config.toml
num_attention_heads = 6
positions = "rope"
rope_fraction = 1.0
init_std_up = 0.0475
init_std_down = 0.00686
learning_rate = 0.00786
decay_fraction = 0.806
max_seq_len = 2048
MLP neurons of a small language model. Each row is named by its layer, matrix (gate and up: input weights) and neuron, and shows model dimensions 96-191. Each number is 200 + 40 x the weight over its row's rms, rounded and kept within 0 to 999. A neuron's up and down rows have the sign that makes its largest values positive.
A block is one neuron, or neurons of one layer that tend to fire together. Before each block is what it responds to, as a language model described it from the Wikipedia text at the highest values.

Responds to: Word-final suffix pieces. Final suffix pieces that complete a word split into subword tokens, such as -es, -ation, -ated, -ions (associ-ated, do-es, posit-ions), sometimes garbled or empty pieces.
L2.gate31,223,153,161,254,202,102,180,245,214,196,171,203,149,224,192,223,225,220,225,228,213,153,206,144,212,176,171,217,264,220,225,230,280,201,243,225,175,227,177,136,187,227,194,173,201,203,118,172,139,204,223,214,231,224,169,255,194,147,196,266,179,183,153,185,198,176,222,224,272,188,169,177,194,190,206,189,228,217,163,190,178,195,209,296,226,242,198,182,230,124,188,198,193,165,249,238
L2.up31,205,152,176,190,142,182,173,206,285,227,112,160,210,212,168,222,207,227,231,262,214,195,220,177,143,230,145,196,232,226,221,268,266,144,220,223,162,185,180,190,282,271,260,189,213,244,208,149,160,218,186,301,216,176,168,239,178,166,256,181,155,170,185,166,256,147,198,233,200,192,212,162,156,115,178,230,227,161,160,206,246,127,279,291,203,241,262,150,176,168,137,233,218,187,203,234
L2.gate64,166,221,204,186,209,178,210,225,215,192,210,193,246,264,268,243,238,213,165,84,209,216,181,210,228,159,236,180,215,201,166,172,170,187,187,264,213,192,167,190,186,122,155,322,170,223,235,245,261,206,112,212,213,162,155,303,207,151,167,183,147,186,202,241,204,216,196,200,139,180,187,142,287,214,148,182,177,231,149,222,220,152,192,259,170,159,190,185,239,199,191,194,201,185,124,134
L2.up64,187,130,153,155,209,158,144,243,171,201,246,147,226,170,215,142,133,210,223,194,257,198,194,210,182,256,240,175,285,190,127,162,205,204,183,187,175,169,170,196,231,179,191,211,178,161,259,154,160,188,201,184,145,210,177,206,160,147,123,211,170,174,151,190,233,196,194,254,174,137,171,206,186,106,153,153,173,217,130,148,210,177,201,170,149,193,166,175,225,220,150,217,283,161,179,249
L2.gate89,218,141,176,204,220,209,198,180,210,152,243,162,188,208,230,167,271,249,123,275,280,223,218,171,221,214,193,244,167,199,160,241,266,190,245,203,258,195,142,196,189,199,208,152,199,118,225,254,236,149,162,220,203,293,177,151,168,104,165,250,166,167,224,177,204,162,245,234,232,208,218,174,234,201,209,213,159,198,241,232,169,190,178,202,234,242,170,177,228,272,165,337,230,167,229,244
L2.up89,254,197,170,224,219,98,173,236,209,232,219,162,147,229,175,133,265,200,146,265,242,158,159,197,240,236,59,242,117,170,231,265,204,209,210,255,205,130,194,236,169,197,155,245,246,234,84,238,250,111,186,190,217,189,192,193,176,147,192,186,231,237,185,222,223,232,164,218,166,160,201,183,209,141,232,219,174,204,204,232,252,133,235,237,241,155,196,190,159,219,184,254,146,210,143,175
L2.gate95,224,230,201,218,240,135,262,292,200,208,274,166,170,222,189,154,170,188,236,221,117,195,205,211,154,241,152,145,152,260,229,232,202,282,189,225,297,170,221,264,177,160,227,203,165,248,186,209,207,183,189,207,214,198,196,191,213,201,215,258,151,245,147,183,207,287,297,163,185,214,200,203,178,204,168,231,162,212,211,153,152,182,215,166,166,211,245,142,216,223,232,174,126,183,217,157
L2.up95,168,312,202,200,244,231,238,196,267,240,151,141,172,146,243,182,208,245,212,275,196,202,139,264,218,292,173,216,202,133,182,289,160,199,201,222,264,211,167,234,210,172,189,111,171,176,223,162,176,200,202,185,230,224,300,131,223,182,246,198,193,246,249,239,232,217,163,227,153,129,154,235,201,213,171,291,196,257,157,223,261,201,216,186,159,169,200,161,181,137,236,231,195,236,174,171
L2.gate178,205,202,178,188,236,244,193,269,170,248,238,248,217,245,221,195,174,172,219,164,143,189,235,127,150,239,170,261,223,233,171,211,178,246,201,244,162,264,261,193,304,232,183,137,232,197,180,223,216,136,302,182,203,158,148,293,220,129,139,216,314,215,268,236,214,220,212,206,138,254,236,194,169,277,257,285,250,215,172,160,183,182,160,228,150,150,194,235,172,239,193,156,142,143,158,271
L2.up178,244,205,191,183,239,171,153,177,73,223,215,181,134,223,212,159,227,215,187,193,216,177,194,102,151,170,172,218,156,213,171,191,201,213,210,217,254,235,258,208,188,170,200,165,212,208,224,171,270,209,170,221,189,123,194,177,233,167,179,189,205,206,234,262,116,209,201,206,159,155,225,154,177,187,248,222,243,138,150,165,125,144,187,249,142,178,240,200,191,224,161,244,172,180,195,174
L2.gate180,246,200,173,167,146,169,223,212,194,234,172,191,246,248,229,134,221,220,229,191,196,238,161,262,168,259,169,198,259,155,206,173,157,173,169,227,157,178,153,232,257,163,212,192,225,175,172,204,215,113,235,168,201,210,201,160,227,196,241,109,173,265,147,273,201,161,226,141,284,135,232,184,213,194,149,167,217,256,165,213,131,183,189,223,180,145,194,146,254,191,186,181,152,164,181,167
L2.up180,227,195,227,157,89,194,226,219,217,246,157,184,152,217,205,172,281,188,182,209,247,228,241,206,158,238,160,202,194,225,220,234,195,219,107,162,128,208,191,180,207,199,178,217,214,227,196,171,157,180,221,216,214,146,167,187,212,203,178,128,173,249,141,270,183,171,188,163,223,120,212,240,163,151,145,158,284,188,144,237,147,131,203,275,130,225,243,130,232,194,241,206,221,222,209,157
L2.gate313,180,225,183,218,230,180,224,256,191,277,163,206,139,269,212,176,164,272,258,215,132,141,222,248,257,175,224,217,226,220,219,181,196,257,179,162,283,222,212,156,281,216,235,153,176,172,101,102,214,219,187,260,197,261,216,241,169,132,133,190,186,206,179,141,149,226,180,216,206,210,185,185,203,239,195,203,183,244,197,188,162,176,191,230,144,219,155,204,149,258,199,230,172,181,141,193
L2.up313,191,215,217,240,165,192,194,196,181,260,227,166,152,235,222,212,114,223,242,225,165,163,177,261,267,160,305,209,206,217,220,144,177,242,187,183,220,211,152,189,206,227,230,215,135,225,179,186,246,189,172,211,171,247,117,246,129,184,138,207,196,225,191,178,197,213,203,218,168,235,197,243,199,186,235,126,192,275,181,183,190,172,247,191,159,223,177,231,265,194,217,218,182,172,171,222
L2.gate336,242,245,184,154,221,257,227,213,148,179,99,137,181,192,218,249,249,204,208,199,165,150,201,223,218,179,210,202,281,209,182,119,173,227,163,230,273,175,193,204,245,195,243,198,205,187,155,243,239,239,228,188,253,260,246,162,133,204,192,206,180,153,202,186,170,172,232,162,220,188,167,267,237,197,224,209,197,158,209,245,194,115,220,251,124,177,166,190,192,202,224,237,254,135,179,192
L2.up336,275,206,165,172,244,170,148,145,206,168,223,213,172,180,186,157,173,178,254,251,177,154,231,230,150,227,203,192,221,151,209,197,127,263,213,150,205,227,163,166,282,197,199,239,234,192,216,222,220,145,268,108,246,287,200,150,201,116,151,154,202,236,161,211,197,238,175,159,230,153,172,212,186,217,237,178,227,184,246,188,246,143,163,255,292,234,237,245,183,211,94,249,213,127,201,189

Responds to: Final noun-suffix pieces. Final word pieces that complete a common noun split into several tokens, such as town, women, residence, city, extension, helicopters.
L9.gate2,198,169,149,140,253,222,233,181,154,161,160,207,227,230,184,173,218,152,170,182,187,166,226,201,194,219,167,170,220,150,174,246,220,251,188,223,191,166,144,261,179,118,143,217,205,210,178,133,202,220,259,131,171,200,226,139,196,187,262,177,190,227,240,149,127,184,276,184,117,285,219,159,177,206,208,275,203,113,228,234,241,192,130,182,133,309,220,196,200,182,190,210,192,155,252,195
L9.up2,225,182,202,221,212,221,212,257,279,173,194,274,226,227,198,235,124,206,162,245,198,257,212,260,161,185,244,167,184,224,237,276,127,183,233,145,229,211,131,228,197,181,227,212,226,229,210,170,162,296,244,168,257,264,191,284,191,201,182,228,137,216,142,145,245,216,255,200,244,203,214,219,224,226,187,198,204,120,185,167,213,120,240,153,243,156,150,250,271,264,264,260,187,151,176,194
L9.gate39,213,218,211,175,261,199,169,270,232,231,176,147,191,255,198,247,199,223,210,203,152,177,213,238,154,194,125,146,189,181,199,150,255,178,206,173,174,181,147,190,239,189,265,189,175,204,224,167,184,192,198,173,183,203,160,283,245,124,261,187,158,208,254,144,225,228,215,207,219,169,212,221,225,204,198,287,178,154,264,153,183,263,226,152,204,210,223,211,197,233,219,190,264,143,171,295
L9.up39,234,186,182,123,154,224,125,206,164,270,163,189,183,224,181,194,227,218,212,175,220,244,220,175,191,253,218,121,150,190,172,175,133,181,177,215,186,234,241,195,146,180,199,272,176,188,136,171,148,226,173,159,177,259,239,240,254,158,246,173,178,222,242,208,246,215,267,144,159,161,180,204,208,203,159,183,200,137,199,222,117,225,166,211,221,211,247,146,200,234,145,202,196,127,227,152
L9.gate120,261,205,180,152,226,217,220,218,207,210,137,219,216,196,219,304,164,149,153,260,221,148,190,197,161,216,149,134,180,222,211,274,225,167,183,206,279,205,229,156,271,243,187,169,184,154,184,160,257,259,233,218,183,202,226,197,216,221,227,218,159,206,243,218,236,230,110,134,331,175,215,212,222,143,186,211,275,140,248,170,163,173,167,243,209,181,77,216,221,185,184,199,239,88,220,198
L9.up120,203,173,209,236,168,281,199,243,233,229,192,246,184,258,162,167,181,197,96,193,205,170,176,233,164,147,208,150,201,236,153,195,143,171,170,174,223,216,162,199,226,257,172,211,300,202,262,218,198,234,147,234,203,246,175,171,208,159,270,246,160,226,243,186,200,165,246,224,205,244,187,188,244,185,223,294,205,225,208,206,163,214,162,220,230,235,272,227,151,122,150,182,231,221,168,140
L9.gate123,179,154,165,173,157,218,185,237,263,164,145,194,190,211,235,172,143,137,192,237,154,185,152,201,94,248,230,191,146,309,187,185,204,157,297,160,299,186,219,230,171,208,265,126,221,272,162,159,219,257,230,140,201,208,246,209,244,222,226,153,230,145,176,235,171,168,201,185,238,213,161,194,226,192,176,212,216,201,257,148,157,238,226,207,271,151,151,201,232,127,204,112,207,194,216,173
L9.up123,119,256,163,192,147,164,253,276,141,238,225,137,206,219,174,213,193,180,186,215,257,236,152,207,196,171,187,213,169,202,184,228,236,148,237,193,161,291,184,166,208,218,223,178,234,160,250,232,163,253,200,233,223,279,163,224,205,137,216,160,212,242,237,168,214,225,176,136,256,152,218,202,255,177,138,144,179,175,221,166,211,227,177,232,157,202,260,285,138,169,132,196,232,182,269,165
L9.gate133,248,214,154,187,233,192,206,143,244,169,84,265,217,235,222,141,211,185,188,222,153,303,208,246,290,127,190,219,200,165,154,168,152,193,234,196,204,200,239,178,238,233,234,223,168,232,190,187,207,227,204,225,231,236,220,44,238,210,235,190,198,252,216,119,229,189,290,265,238,204,183,189,272,181,139,201,242,142,168,240,218,185,194,191,216,204,212,167,233,234,246,154,148,241,261,226
L9.up133,132,150,162,168,193,156,251,159,189,214,184,177,225,211,211,218,244,155,210,191,252,225,236,214,243,186,139,109,216,207,199,156,197,272,226,227,210,213,187,208,230,210,191,247,232,217,205,113,237,153,205,191,143,145,206,193,224,108,248,197,186,206,198,196,207,162,165,161,218,172,173,97,208,133,197,187,232,193,210,229,169,279,202,156,247,246,174,186,147,162,189,209,236,194,171,251
L9.gate161,259,215,171,180,162,214,169,199,198,224,181,137,152,190,202,202,196,153,198,155,222,176,190,211,206,235,214,234,193,202,175,142,243,197,217,217,201,297,167,251,112,212,301,194,206,196,169,190,231,191,193,122,126,208,210,190,184,240,190,189,124,226,235,302,241,158,275,241,239,242,201,181,202,108,185,276,268,182,201,171,122,237,252,228,153,150,200,177,145,276,173,192,152,120,164,194
L9.up161,189,162,250,205,179,202,176,149,169,208,157,234,276,208,251,237,201,218,190,238,286,290,223,265,176,180,212,230,168,281,209,192,214,246,213,227,217,218,152,237,205,224,230,245,174,248,177,198,243,176,186,252,226,221,217,227,214,183,300,244,267,202,269,179,233,233,269,159,276,186,178,122,232,218,165,285,147,227,204,137,232,212,242,174,261,157,133,204,239,152,235,196,184,181,200,242
L9.gate200,168,262,243,144,164,164,226,220,221,235,178,170,140,213,167,211,187,91,147,200,183,189,201,213,210,224,121,184,168,166,166,224,224,222,155,147,203,274,183,169,265,172,234,205,170,187,163,118,204,267,224,122,263,252,268,178,177,118,222,170,170,203,223,174,143,188,188,212,187,236,235,200,184,306,197,211,114,146,144,132,188,268,186,228,157,198,193,190,178,162,218,174,157,167,223,157
L9.up200,204,195,235,200,189,183,253,247,283,184,206,171,161,264,220,231,218,186,191,153,189,134,182,268,174,230,206,248,190,205,214,162,134,117,173,205,116,185,257,253,165,190,144,217,167,241,204,174,167,215,273,214,214,202,248,249,159,226,242,150,315,129,223,197,245,293,153,143,199,194,164,246,139,220,147,192,214,211,241,210,156,219,177,185,247,155,197,241,100,187,149,192,169,177,146,230
L9.gate271,149,176,158,266,236,165,167,144,187,240,211,235,163,219,261,235,162,264,213,164,202,198,206,132,203,171,158,234,187,179,214,143,222,212,177,236,195,186,191,147,231,274,220,176,145,188,172,197,272,269,206,228,140,265,264,197,243,227,248,186,186,133,321,218,279,226,159,206,170,252,207,184,201,220,210,257,155,160,155,200,222,246,183,223,231,190,296,241,245,208,188,218,231,210,232,190
L9.up271,268,200,251,154,184,187,120,252,199,216,218,200,175,250,145,164,216,225,255,274,157,202,181,197,219,158,194,178,199,174,195,271,162,207,203,177,266,310,172,230,249,194,222,259,163,169,132,210,186,156,187,200,185,230,240,195,207,161,183,290,163,177,158,186,192,163,183,175,179,271,221,204,179,211,217,132,164,170,156,245,198,223,210,243,218,238,189,196,177,320,193,197,257,141,228,189

Responds to: Table cell separators. The pipe separating cells in Wikipedia markdown tables, mostly right after a number such as a track number, year, score or count.
L2.gate119,186,183,240,169,188,233,257,210,165,175,165,222,268,179,219,148,218,247,233,157,213,158,258,197,193,215,101,199,255,165,191,196,216,236,174,232,184,207,179,224,179,164,180,202,104,196,183,117,206,162,165,203,148,218,136,213,218,216,110,215,212,204,224,201,166,187,155,237,222,251,105,203,204,212,162,200,193,234,208,219,243,210,177,169,218,181,217,234,241,236,150,160,184,199,239,227
L2.up119,206,255,215,237,132,150,217,193,167,266,270,206,198,227,207,247,235,288,164,229,163,207,232,218,219,218,162,105,229,201,166,158,263,193,225,263,147,253,241,171,206,199,199,241,209,140,182,185,160,208,201,228,206,164,222,244,186,152,283,173,148,139,142,229,179,239,187,211,191,170,254,220,259,120,200,146,229,192,146,227,218,182,157,195,206,240,299,192,228,167,262,202,249,161,257,276
L2.gate144,179,273,197,291,199,226,201,248,240,165,181,188,282,251,178,198,245,209,210,196,204,193,200,186,240,196,205,202,193,97,208,220,217,252,244,238,172,215,183,219,205,198,172,219,175,154,170,209,168,219,242,180,280,197,149,208,213,240,206,170,246,177,225,180,203,188,235,212,238,129,275,274,220,211,115,242,225,192,176,194,268,227,191,210,222,234,209,153,129,230,244,229,194,168,232,248
L2.up144,235,223,214,201,250,281,158,214,161,271,177,166,166,245,204,162,238,200,185,205,156,158,189,159,213,139,233,174,198,219,166,241,190,251,256,228,170,199,174,257,262,186,195,219,243,178,135,159,234,224,228,196,192,207,178,179,200,149,158,239,168,208,168,194,313,204,216,172,195,96,154,197,158,223,97,225,215,188,212,204,248,194,228,158,168,274,207,258,234,238,284,134,193,222,181,248
L2.gate195,174,243,218,216,184,163,211,254,269,211,134,225,119,202,201,191,220,149,164,178,274,277,191,162,187,128,133,256,262,154,293,266,244,201,161,253,209,157,163,247,242,167,269,191,168,227,172,177,178,217,234,215,214,193,245,191,177,239,155,210,177,204,218,195,216,175,191,176,205,168,167,141,141,165,196,217,230,198,171,189,205,150,193,116,186,154,162,160,190,223,250,187,228,245,186,260
L2.up195,233,257,208,162,191,219,241,189,260,188,190,257,238,114,178,198,210,186,115,189,233,220,202,241,267,231,229,229,234,142,189,240,218,235,178,207,214,200,216,262,207,155,196,221,155,175,139,167,168,217,209,154,215,222,243,204,136,142,195,193,161,202,145,176,200,217,191,208,228,183,227,171,148,215,184,213,239,159,217,206,253,243,194,188,192,204,203,177,238,184,310,180,209,224,292,302
L2.gate200,176,132,187,174,241,225,179,228,208,190,63,168,220,217,194,165,167,153,191,201,242,179,156,202,204,175,206,253,133,243,147,257,262,188,164,213,256,93,186,229,191,228,182,200,150,225,176,246,173,223,238,195,131,200,170,202,146,208,184,200,250,155,302,239,193,204,105,104,274,250,291,173,234,187,188,200,227,199,220,203,222,188,125,235,228,251,199,205,193,162,207,166,188,222,167,220
L2.up200,213,243,197,163,229,151,197,264,218,185,143,213,221,212,197,253,156,209,173,192,226,153,154,318,197,244,180,127,180,289,235,189,183,215,226,163,200,189,125,165,152,241,193,212,179,243,185,248,285,239,277,185,162,255,203,231,120,166,220,146,229,225,264,240,173,224,206,170,208,208,236,216,224,201,245,229,261,172,205,233,232,193,187,187,236,258,267,217,186,102,182,239,260,211,186,206
L2.gate234,131,225,188,220,224,214,175,209,154,229,185,274,285,212,172,208,204,194,158,133,245,234,170,234,165,250,204,171,253,224,196,199,241,212,297,248,173,172,244,226,201,178,173,255,219,192,234,234,229,175,309,164,172,161,224,200,209,167,167,131,294,175,185,258,226,190,205,229,171,204,257,196,148,189,177,184,213,154,186,218,236,218,263,213,234,207,251,179,223,240,181,201,198,207,209,193
L2.up234,153,313,207,168,140,211,219,271,186,215,198,230,196,151,195,226,265,238,174,217,236,183,142,213,256,164,119,190,183,160,246,287,248,226,139,231,180,183,171,234,117,206,199,263,229,208,145,183,206,257,177,246,163,173,229,236,238,183,169,194,148,168,182,179,198,213,202,149,126,183,247,160,228,128,246,213,249,186,175,189,160,220,193,166,166,176,191,188,136,217,193,218,199,225,203,250
L2.gate302,207,197,212,166,241,167,197,210,208,201,153,252,259,220,230,231,178,200,177,175,214,212,139,223,203,231,192,177,149,226,203,174,206,114,210,232,284,161,224,304,149,193,188,209,164,146,233,200,187,184,166,245,201,186,274,269,228,106,227,260,181,220,251,164,194,238,205,195,197,171,212,130,125,205,243,204,269,210,197,187,162,186,292,239,151,139,204,155,177,229,189,231,233,156,128,185
L2.up302,219,197,152,165,192,214,166,188,206,164,210,203,217,186,170,214,294,274,124,91,179,237,202,241,269,138,149,207,191,143,226,171,185,173,208,221,209,193,224,244,187,197,160,219,194,168,214,179,182,223,207,186,237,215,138,163,235,224,164,140,224,218,334,192,201,176,247,125,196,244,206,111,198,231,153,217,189,169,245,140,267,241,271,158,219,226,202,144,299,234,178,226,190,206,161,202
L2.gate314,168,179,202,177,195,205,217,147,283,181,227,143,234,222,242,244,258,171,170,142,260,248,181,191,128,224,228,122,241,229,252,198,213,185,257,305,225,227,216,300,245,224,240,238,102,225,221,239,174,195,210,232,244,269,187,168,188,164,172,165,189,224,192,173,177,208,188,241,258,173,154,224,227,196,158,214,240,223,147,230,155,223,270,244,195,164,246,212,198,166,219,244,268,295,140,243
L2.up314,170,223,265,192,282,231,191,290,137,222,151,235,247,174,130,269,298,235,168,221,190,227,302,238,211,119,154,228,165,175,228,268,257,225,193,229,250,208,210,196,196,208,148,101,170,290,207,199,157,195,206,170,191,253,168,225,165,230,211,152,308,135,166,143,195,166,204,175,209,215,190,176,146,172,196,248,251,182,99,199,246,233,209,211,228,235,221,206,263,161,229,161,142,187,183,221
L2.gate361,244,193,212,158,122,251,134,200,229,251,225,187,299,213,141,159,245,209,231,188,174,236,178,193,259,155,161,191,175,148,155,185,193,203,242,230,95,207,217,261,176,221,174,225,142,162,211,213,231,264,168,163,167,214,261,209,179,172,177,198,176,188,222,196,233,187,209,187,217,160,211,135,208,284,132,201,203,246,168,215,210,220,158,137,199,273,140,223,163,247,213,244,220,193,163,251
L2.up361,221,266,222,165,195,219,138,228,153,179,172,222,274,243,189,205,196,193,180,221,168,233,199,201,254,239,158,207,177,145,140,272,267,169,252,189,228,234,173,259,276,241,175,216,159,151,216,205,200,284,188,160,189,211,208,205,209,208,212,233,167,114,242,166,210,187,185,123,221,162,197,164,247,218,181,239,233,233,202,216,274,141,202,104,240,215,149,189,176,169,240,172,230,196,195,306

Responds to: List separators. Separators between items in lists or tables, such as commas, "and", semicolons and pipes, most often between names, goal minutes or table cells.
L9.gate5,200,196,181,131,247,150,211,275,202,200,151,192,156,125,193,176,228,181,234,161,139,167,260,196,193,187,173,231,238,237,100,235,194,148,175,269,273,229,244,201,272,226,166,203,179,187,211,188,231,142,230,203,119,200,234,164,201,192,237,161,238,242,252,168,226,189,137,197,200,236,204,263,126,143,174,178,206,135,239,142,288,233,285,189,183,218,168,197,236,212,194,165,161,258,264,144
L9.up5,236,196,263,202,200,143,165,221,276,183,189,206,172,263,196,204,229,144,192,244,168,161,193,177,170,285,163,140,187,231,155,190,200,235,231,203,273,154,257,211,137,214,223,173,139,162,185,219,203,227,154,245,176,146,218,163,198,243,235,211,208,188,211,184,197,227,134,178,168,176,190,262,152,192,255,215,239,151,179,222,231,214,220,199,256,142,182,235,271,141,250,171,167,186,282,300
L9.gate10,244,192,172,225,191,186,198,136,229,229,159,182,243,177,195,149,168,265,150,246,217,159,211,161,159,252,204,158,218,253,235,137,145,277,185,180,153,162,241,251,198,213,221,187,151,247,198,194,152,253,167,180,148,95,220,223,195,171,269,219,162,223,273,221,229,165,180,230,255,105,162,170,178,168,248,203,187,105,187,218,78,120,224,177,200,225,146,189,207,237,209,264,199,203,234,225
L9.up10,152,107,205,193,192,265,205,217,186,223,133,178,179,148,207,172,196,206,184,227,228,111,162,206,241,221,207,190,175,191,176,194,224,212,201,222,257,226,216,212,142,126,137,196,194,191,287,176,209,243,183,150,192,182,199,198,212,158,269,221,208,257,256,289,218,180,145,204,162,245,196,250,252,173,275,167,197,208,203,179,217,209,197,111,206,270,111,173,171,154,233,152,198,233,274,221
L9.gate117,166,212,164,215,192,247,243,173,229,168,168,220,190,252,187,262,187,247,146,157,124,179,214,189,118,198,228,212,239,235,228,210,200,204,281,159,258,206,262,148,186,212,224,206,208,206,206,187,266,164,205,247,166,200,189,216,185,232,285,241,113,171,217,253,220,130,169,209,216,275,177,252,208,208,187,221,202,183,239,211,245,172,174,227,238,254,194,176,133,156,256,178,108,142,146,222
L9.up117,175,166,144,236,162,229,210,276,264,181,147,196,251,113,216,157,172,188,156,173,207,237,142,173,207,243,310,185,191,224,242,229,182,209,159,195,220,258,194,198,181,192,216,217,166,161,254,227,228,206,216,222,230,154,174,162,187,159,227,277,261,176,225,239,189,143,239,186,155,206,223,252,215,306,233,190,244,236,195,230,179,197,225,195,230,222,188,179,204,246,240,243,148,155,244,167
L9.gate159,198,201,262,189,220,240,235,184,213,246,234,118,197,197,234,155,198,272,229,215,214,159,203,203,179,161,197,148,267,233,150,167,221,258,229,241,182,222,238,207,164,198,198,109,180,240,218,159,238,112,174,199,187,190,180,226,248,213,236,170,272,215,215,231,174,185,181,156,296,301,141,232,308,201,225,226,154,199,187,182,197,201,236,199,212,289,230,103,243,204,232,254,171,217,268,200
L9.up159,203,182,243,192,201,255,208,276,228,166,263,178,175,175,199,277,209,152,223,187,177,106,156,224,235,205,233,137,109,275,276,191,246,241,207,202,182,208,266,184,210,167,261,147,147,186,178,255,292,249,179,183,231,167,227,235,185,247,218,241,175,188,227,268,251,213,132,238,203,211,177,189,181,250,155,156,222,230,171,178,154,226,205,217,193,265,166,166,242,154,217,193,129,202,238,212
L9.gate208,190,162,202,202,190,174,175,230,242,259,244,227,173,177,192,233,243,235,213,206,231,215,196,194,242,292,98,248,178,175,167,190,171,236,191,200,142,121,194,189,159,225,181,194,194,188,198,225,143,239,191,212,203,224,219,281,124,146,213,128,209,253,164,236,243,195,212,242,193,182,177,273,209,213,206,205,255,216,182,272,278,145,221,220,226,188,144,288,229,317,154,196,173,204,225,214
L9.up208,221,157,167,168,183,234,210,300,171,182,237,254,253,202,219,140,190,257,155,188,206,243,150,220,151,278,149,196,209,218,164,202,251,178,204,236,157,209,225,197,181,206,238,235,200,150,182,187,224,167,222,155,273,222,255,212,132,212,169,235,189,189,191,240,186,290,164,237,232,198,219,186,226,197,103,210,177,233,244,260,214,191,204,188,241,171,196,195,164,282,191,209,235,133,247,194
L9.gate299,127,156,289,236,197,159,252,214,236,183,219,239,236,209,192,207,240,189,223,233,211,188,228,142,148,183,255,254,210,207,201,217,209,220,176,163,306,173,166,194,140,242,222,177,160,176,235,190,195,173,111,217,203,187,171,192,182,216,147,178,269,209,179,289,248,102,228,176,251,163,112,197,244,219,133,168,175,255,188,208,114,258,134,224,189,155,160,187,204,200,190,152,161,166,201,176
L9.up299,256,177,161,145,175,205,234,211,161,180,167,151,231,277,195,142,132,275,243,140,248,209,144,150,194,244,224,255,137,200,214,192,200,281,207,208,204,151,250,246,252,124,259,224,225,220,223,223,221,240,165,202,206,120,177,231,94,134,196,213,190,198,286,230,144,207,201,223,136,205,167,229,150,197,224,206,225,143,183,225,249,217,250,223,195,142,214,128,174,109,265,246,142,188,176,219
L9.gate361,127,127,173,210,225,202,170,255,178,162,225,198,173,143,149,219,185,208,244,168,312,160,156,177,191,173,240,238,223,224,185,209,305,237,269,165,210,126,229,203,171,193,187,206,102,194,216,166,235,179,187,165,190,221,240,135,155,205,175,156,172,183,214,217,182,213,189,172,268,185,163,231,216,209,186,194,233,270,232,240,279,194,274,243,136,232,209,244,223,238,174,154,183,177,171,212
L9.up361,144,260,207,240,166,194,226,179,199,239,220,148,207,170,158,162,228,199,215,198,182,170,182,266,268,130,173,194,220,203,195,181,167,161,165,197,186,206,246,187,234,251,164,103,188,211,211,196,198,234,264,138,254,216,153,180,213,239,205,253,259,172,192,216,265,225,182,181,249,179,148,145,200,107,179,145,170,223,197,285,214,232,230,122,255,153,221,244,205,248,193,121,173,185,234,197
L9.gate373,257,231,254,175,235,221,229,235,182,167,232,211,258,247,182,160,222,180,217,157,209,188,160,180,215,235,263,211,235,236,208,242,212,263,181,228,260,186,240,192,237,210,197,173,236,205,244,267,120,236,153,250,133,166,206,174,173,267,238,228,167,201,235,237,219,188,141,205,204,268,152,238,220,180,206,175,210,158,217,235,228,205,112,211,179,282,220,227,214,233,162,222,208,140,243,270
L9.up373,272,80,262,162,226,187,101,148,267,200,243,244,226,240,213,136,191,184,221,185,105,200,224,197,222,144,167,178,260,141,196,232,260,244,195,230,238,197,210,267,173,227,205,177,155,179,203,178,187,234,173,201,157,201,211,255,281,174,247,249,165,181,276,194,196,191,199,156,129,247,205,186,218,135,217,190,168,214,192,236,183,193,212,182,232,190,154,169,227,198,135,267,226,169,178,140

Responds to: Table cell separators. Pipe separators between cells inside a markdown table row, mid-row after a cell's content, as in score tables: | 2 | 3, | Sheet A | 1, | Title | Length.
L5.gate320,228,214,260,228,176,213,146,295,164,163,188,135,230,252,187,167,189,152,267,183,167,245,198,160,221,210,223,211,156,215,222,215,211,201,203,216,209,179,243,183,199,212,182,149,163,137,206,207,198,219,219,133,176,183,220,222,163,225,195,175,210,151,233,211,242,123,225,187,213,176,180,224,171,290,128,263,240,128,205,235,172,220,271,137,135,244,184,228,170,192,287,180,170,169,195,189
L5.up320,212,290,267,228,177,256,220,188,180,214,172,178,155,156,197,171,199,261,170,185,228,268,229,221,250,184,202,214,281,203,184,206,176,216,178,241,215,193,193,211,263,236,205,210,169,207,243,263,211,242,254,166,159,173,121,195,206,213,241,155,134,201,256,192,231,184,177,186,236,207,108,165,194,258,182,198,254,209,230,231,155,253,204,107,180,262,158,197,240,207,269,161,198,195,169,235